{
  "num_hidden_layers": 11,
  "hidden_size": 256,
  "num_attention_heads": 4,
  "num_key_value_heads": 4,
  "head_dim": 64,
  "intermediate_size": 704,
  "vocab_size": 1024,
  "hidden_act": "geglu",
  "norm": "rmsnorm",
  "norm_place": "pre",
  "norm_eps": 1e-06,
  "positions": "rope",
  "rope_theta": 2950.0,
  "rope_fraction": 1.0,
  "qk_norm": true,
  "attn_scale": 0.139,
  "bias": "all",
  "tie_word_embeddings": true,
  "parallel_block": true,
  "init": "uniform",
  "init_std_qkv": 0.0217,
  "init_std_o": 0.00463,
  "init_std_up": 0.0217,
  "init_std_down": 0.00463,
  "optimizer": "adam_atan2",
  "learning_rate": 0.00194,
  "beta1": 0.9,
  "beta2": 0.98,
  "weight_decay": 0.091,
  "lr_head": 0.00963,
  "warmup_steps": 264,
  "schedule": "wsd",
  "decay_fraction": 0.787,
  "decay_shape": "cos",
  "final_lr_fraction": 0.05,
  "batch_tokens": 32768,
  "max_seq_len": 256,
  "doc_mask": true,
  "train_tokens": 170300000,
  "max_steps": 5198,
  "dataset": "wikipedia_en"
}
MLP neurons of a small language model. Each row is named by its layer, matrix (gate and up: input weights) and neuron, and shows model dimensions 0-127. Each number is 128 + 24 x the weight over its row's rms, rounded and kept within 0 to 255. Numbers have three digits each. A neuron's up and down rows have the sign that makes its largest values positive.
A block is one neuron, or neurons of one layer that tend to fire together. After each block is what it responds to, as a language model described it from the Wikipedia text at the highest values.

L4.gate114:105159144109145090090137174121096097120160124123102144150136141140114127085176125136096121098113124153107107141124111080119114156101128132129117149156108112103168109140126094100087151147135132115130098114123121143114181117132160146143105143119147139108114140128121186118077158124115131098179139114158146137085116140097088118101142121123091140112132136135117130146127109162091163140098
L4.up114:136122122104129178120115128138145096105109101127094082116107117179158130085147117116110115102107088093115154132130132115119165171157127133143080121079135144124143146144100130129160156147115118155091126182134104150101126136137098133125109145106085153135113121121136157156119097150143147154150112144119129129143138123107155122127118114113145110128136135132162139167135128150140155137114
Description: Word-final suffix pieces

L7.gate107:112138145071159095117141134127085095173111114132129134146132150121093106150152122122155123098142108070110112178123172146152113159116129147102071084090149114106112143152165100128084133148120137115133106076128133186086122141117148124099110157142118105132145150108111078109105114107132128145147168133108102098142163137153087097114120143088127108129107125105126118167137135117135101091137
L7.up107:096129101145125133117127135160159134124147153109121102126107140117144148161130078112139164099127156106107106160156115114109060122126129151108100121133122122098089163145180110107095134114125093142140109073127129126108141154116150170161106151170115123122149091121123102149140131135140092144145148139107097137153135104046082107077133126077173110142157108108149153109121147102143136131156
L7.gate167:122129157085131151079139109105147109133128111111129165116135157130120145104110085138090147119083117104114139145154128130127122152104125125126102108136115113101145111151131105089090109107153152187117117140120112102088154150119166166106178168145129176131129164154133153122162136090161133142141153078099124136138118117102104138161118131132145127144152128130142127157129145146101116111091
L7.up167:124145179130177133128128178161091169124183169129101137166105163142109124140156135171118117109133150094128145147100214130135190140114157113117118130106124063110188128136137121124125116155139134121089127162156169099189113160136159125109135133125149153122079116115120119138116112101117127099114103108101108137110123097094121176173112130153091118087168154174111133154144135160090139128121
L7.gate284:146131122099111142095172129110161159164111130129130172114164102138117099119113143135154163137163092117104102141151097125200076132117112115115145102142136098093151136143136128124158109134145165135109095127136136123106134131143149146176111157131166124152131142142096145113115095135122130121114124136120113119170124128102145112113163125143113161121133124157103129126146121150123117068114
L7.up284:133092120152108090096148142125141131123138114144126106148151142113156098147107091146134130148122113104173116125135160145117118128132199129147128094087154110118155112182118131110134095168105160111123150122128113103121142159128174112119121115122160181094100109124139159127129088145149142137111173133129093127122139093146168128152086153120172131181124088119114129129158100143119137132119
L7.gate671:140127189113119105108164132131092144173127134090152128149182142104112156137142094163184094107116132122115109148115122144134126099146120128136071089119125150117110098162122109097128085101153121118150093061141127156098148139111114155133145171116133169109140158098135128122121122077120136128169177143119067141098171118122108081158123116092113130142122165117109108130140130151117110100118
L7.up671:147126154112131107102147117107155126148073142139149123108136161116123138121117111145121186167140153083155135125122154131149079109165131129128110131168130132115200150161131134102128094122115140126153146154128124114106138121105138104098123127081139155154129111140134136122139122073157135137169138135139131114127109107171141121145108128129128062129152152108160137142163163135107167137100
Description: Word-initial "w" fragment

L4.gate352:147094130143123082118147156105055132148150139092105149123191162111155133102093071141163153104136123089105141121122116146149170128103095107119118158155093130121111124105132135111103137108118127112110098132094126097153093171107155140126107161147112107131123150117132086124152137090109153107127187120120142125108075143135095128160134170121115128135083092113132115119135125123082124088115
L4.up352:105118135100116115085113137122134154156127092143119102127123127097143086148175129096115175157104148084143121135104195097109111121194161161117143114177091112137153126121103132146132095095135172135119090086117128154117118107130139151140129161144154109153130118144148124144132158127141130107142112064134132109109135144122093105125120137154105047106140130123139128149103101131133174126099
Description: Verb-slot word starts

L3.gate227:097132164081102152110139159095073131120140100160145156158112094139103133133113091119138146093121105133129154142114113100167124121151150102119118144121104129119132118160126086112120169128159153099076148134122148149077126143139142101131098113155153120140137094138124119135165083118114104081165104128105131094130117138140129127165127146101096169101188133128114122100101103151115119103100
L3.up227:117154136106119163120120147114087121156136131153119132163102075097125138105071134089126127133153114100147155120176125150124139138146122125152133161128144140137126122150102116147124148128156124104062158179121163130095141148120154099134121104159152119165095102143098167110182117163119106115116141136107138131171102149117158141142119141126104157114140113115127136117109099148126106130077
L3.gate345:112111156138112097111113131144112137107137086112114110095140125092129146140167143133117155148130128124107126148074170103139112147139079093161139169152082083103133099153124106133104092097155168176093137106088129113099126153129148159132123166113123134110126179120158168139142144118150109104177124167147134123104117153140136116119118113121147125139102092130148167121147107127091132121131
L3.up345:138118167167111085149110154142099145149115120128173120133123124076144151171118113107149109147097150114136120116137132120112094138107108109113136114146156084121133104093107125127158148105161085108101133122151129112072120116114098147130133131119086147088050183098181138107120125104103134100147123108115086121186124104135127095148141130182126135133074119101106120131185161091142139150108
L3.gate397:123145119157140109139151140126073078146159111155136111125122129094135120105108149133125150095139103106130119148083113116144142141118093119128064127150094101093118111129157131112081135158159162121107126111120189125077119137116157173178122159143138118119109125093140115095092118123102140044138156106124103123119135117121102138152137139094131167110153088080144121131147090144111115108091
L3.up397:080090142149143135139113161129131121118158133132111129154128158098159129097122129161133128091128071107120199190143130138100147107142118093144078146144094114095113152145166099152106191145136148102116150076151155103126119188148111131119132143151108159084122105137117145116100104136123115077114134136127101131154162100136128209120090120135094121139145100086149122151126109109094144119093
L3.gate574:129085192131167151115146134143141130094136146162127132121145108088111155138130135152109111132128143104151160145135099148092077170101083104125105109153119115117132162116164137111132083121110116140135169122097143095129148108099117125126138138173143114145116105190119171136118127132132107123105155088146097122105094096123174175172118111100116123158126073123111138155132114124084136117138
L3.up574:106083172151142074141101185125100146120116136092127112162161099155114189108133153168142136123183117106119173123114159120114132139147115094102109145084106124127150154149068140122140125110110150146099117093153132117096092154090160113117110132107130102109124139148116110132126122147143120110150177107130111037127137070140106127149128092102111123135132122127124112087146121154084117124147
Description: Word completion after split prefix

L3.gate30:111163147162129124131140124127097109134124125065111123101186102109136114143134110108096116155102105083138106113110091128113116099112130095134100135122130164128121131113102105120148122151134146197103068120122140100123144137125148138139061187136108149160124107130135135140123131146104097152117126091102119116159110126092119152143142145123127097130085105139102170127110101121142120163133
L3.up30:131140200128143124132133108094107169146106148109135130143107123105086110173122160142122098125078121122108103112125125123138102133117168110122115114113170156117162158103145126131081103071090076137148116094123106139184135120141105141071100146109126116150117163185141094137161176140126122126179131144064109108086125132118140134161124114123136105133139125150105097123112141116096139148128
L3.gate160:117118125096173104093141125116057093128092100080131141134095127140097113143131135147144162129107113117113094105137132103186127102123144115103104122127138138135121161091111144139097137138145139179117097118131148120114151124140144159117115097134085126156105111136138117131123166103058103101140159083107107142133153116106110146116153154102137083121111144121121155145130089138123102114101
L3.up160:161177135150126132128148132088117090106101109143128124110161116089087053160109129150127152126142140072112148144123165129120105120085136119094141103113151137127129125118132137143124121146101147127121123104087123076126123151118120123143101143118128064119128121126121093158143085154165119130120098099106102143153123144115124157149124142126146111173167112147105178144140096102143158129186
L3.gate322:078118156112131168144141131147114090115155092105130109140136138153110152136100152138115111121149122113134121127138108112138095128144144099103127121141127120111126138163086114146097149096142166136131082126092152121105132129149087088137100147152089134198132073158115124137138142149111103116109133114100110178122129129127164143152182139105131124141103067129094191116116108157135074144139
L3.up322:166114125170121126134117156184102102171155156153119124093104134156131163124120126099152132100090106147157111128152098146165144197133101088152177139144171137131137120094144132121139114123127160136097117138151158139111139146128081136138118107076115066123115116132117155134162132170088107147132129080140134094132137169090099112114129150172120127122102133146146159171109135141176128149103
L3.gate671:092114120118107138133155104141125143162152112127151127141139134113139136126132157148109144111155112149125087109126110141145092144097112123160122106179141115124104137127133129099109155110128140122128104103128145159108086126190088086144127144122185143139130196127150104141132135123035140144164115155085120112113114103122113122166096151130115105071133122120133155142121139155151145145120
L3.up671:099141126128136148089146150094131113153168152097143128117139125098142084109118161147120109101135133112091104121096133130127103132086100123150092135146104133111151158176148145134129161149110126097134113121110111166151124096138120084144124157120144165127151141103123077131166114140115138138160121136138138157135162099163171123123112162084089116117107120139145136105133151112120175106117
Description: Partial word-start fragments

L7.gate259:141141107137135132134131153091160116126132152140149134149139124119120134134135060159139098164088085146075156144118147109130069149148152115163119126126131120088152143149140093115134122153136153136158126126107160136116162110107125116117130106118161139138133137133131153131087095129138127115104164117145111102140160080138105094133099118105137121106157172127172103125110139113112132136119
L7.up259:152086150133108116126116086115182123133139159159118124131129094120133125135132108114108137150136095155120146152071124103106122128090138109120115121084112161156084103118117141127134136111107097088119165093132131096143151160157137103171152102115145186159107090159114122119151113123084147150114124158154121121134111122157121080110153126139116143124140128166155091064101097136115146153179
L7.gate359:086118154121113158128110169122101127130135134129134133119127110136133166145165136110123146130124130186135102171110153120157148182135078085145147144150125160115124118142133106131133148126123117115158126123056126136155097079166186105111141149114159127139124096167126111088152169120116103140123182163125110074118117151145141101134147113137117127123116137165128122122139141172109129148142
L7.up359:104143153084135160142115139125086125122120131110141143144120154077128131105170137134108111141119132106129120157153165132106116105096088135147134123134126172140113143144108100129090122179131142070130149104090115125105118137109170058062120128135147118130122097153126149108108133103124160143112122165138108136143099123181156115109144150111087069117110093111146120133115134119114142113121
L7.gate440:134138149121159163107132134115090091130121129149097141108128120096107158160167108095137121133134102106131177101105072132114110145140108111133106159134137125102148143160135127152088150139143123102151113106071089145134140126136138127166091147111155122147124135088135137118125104124141101126183160162114135072134169095075131116119110092134149131127109125122094104112139130119134131097116
L7.up440:061062141167113140099119141103136169156090165157119149138146134131188121179126098125151127135134116151122126136117085137160125143136085112124079166135136143124110139104092145127143137156124120137127105101124144130187144138164130102123144158145123149160129149139151132139142111124114146096173144157179121096090116115159112112201132131126113115146116154122151120157147106100118166110123
L7.gate592:140100131109148131076170144129085148121129134151138163168165100170142103090129070145106112106114131128163159164136110119112119121093119116158108144150122110112148104159091105100126122133168124102145116118143105114073104136133131112116161163145080099163113143108169164106173135100101140104127086141119113079143106113127149146139108128139127131089154142133126117133119115126121159120099
L7.up592:128111170137140143096091152180134130109145159143102144121127151085165125115165154064107116109157093160108124156126170126096131136166147092113135140152148115139091159099124145126151129094115081126128165139161092103113111124202129107158112109115140180177117089156106142085087136121110140114162148088136134170144122119122123141163151094117156136114116111085129142140110094108110140138067
Description: Transitive verb endings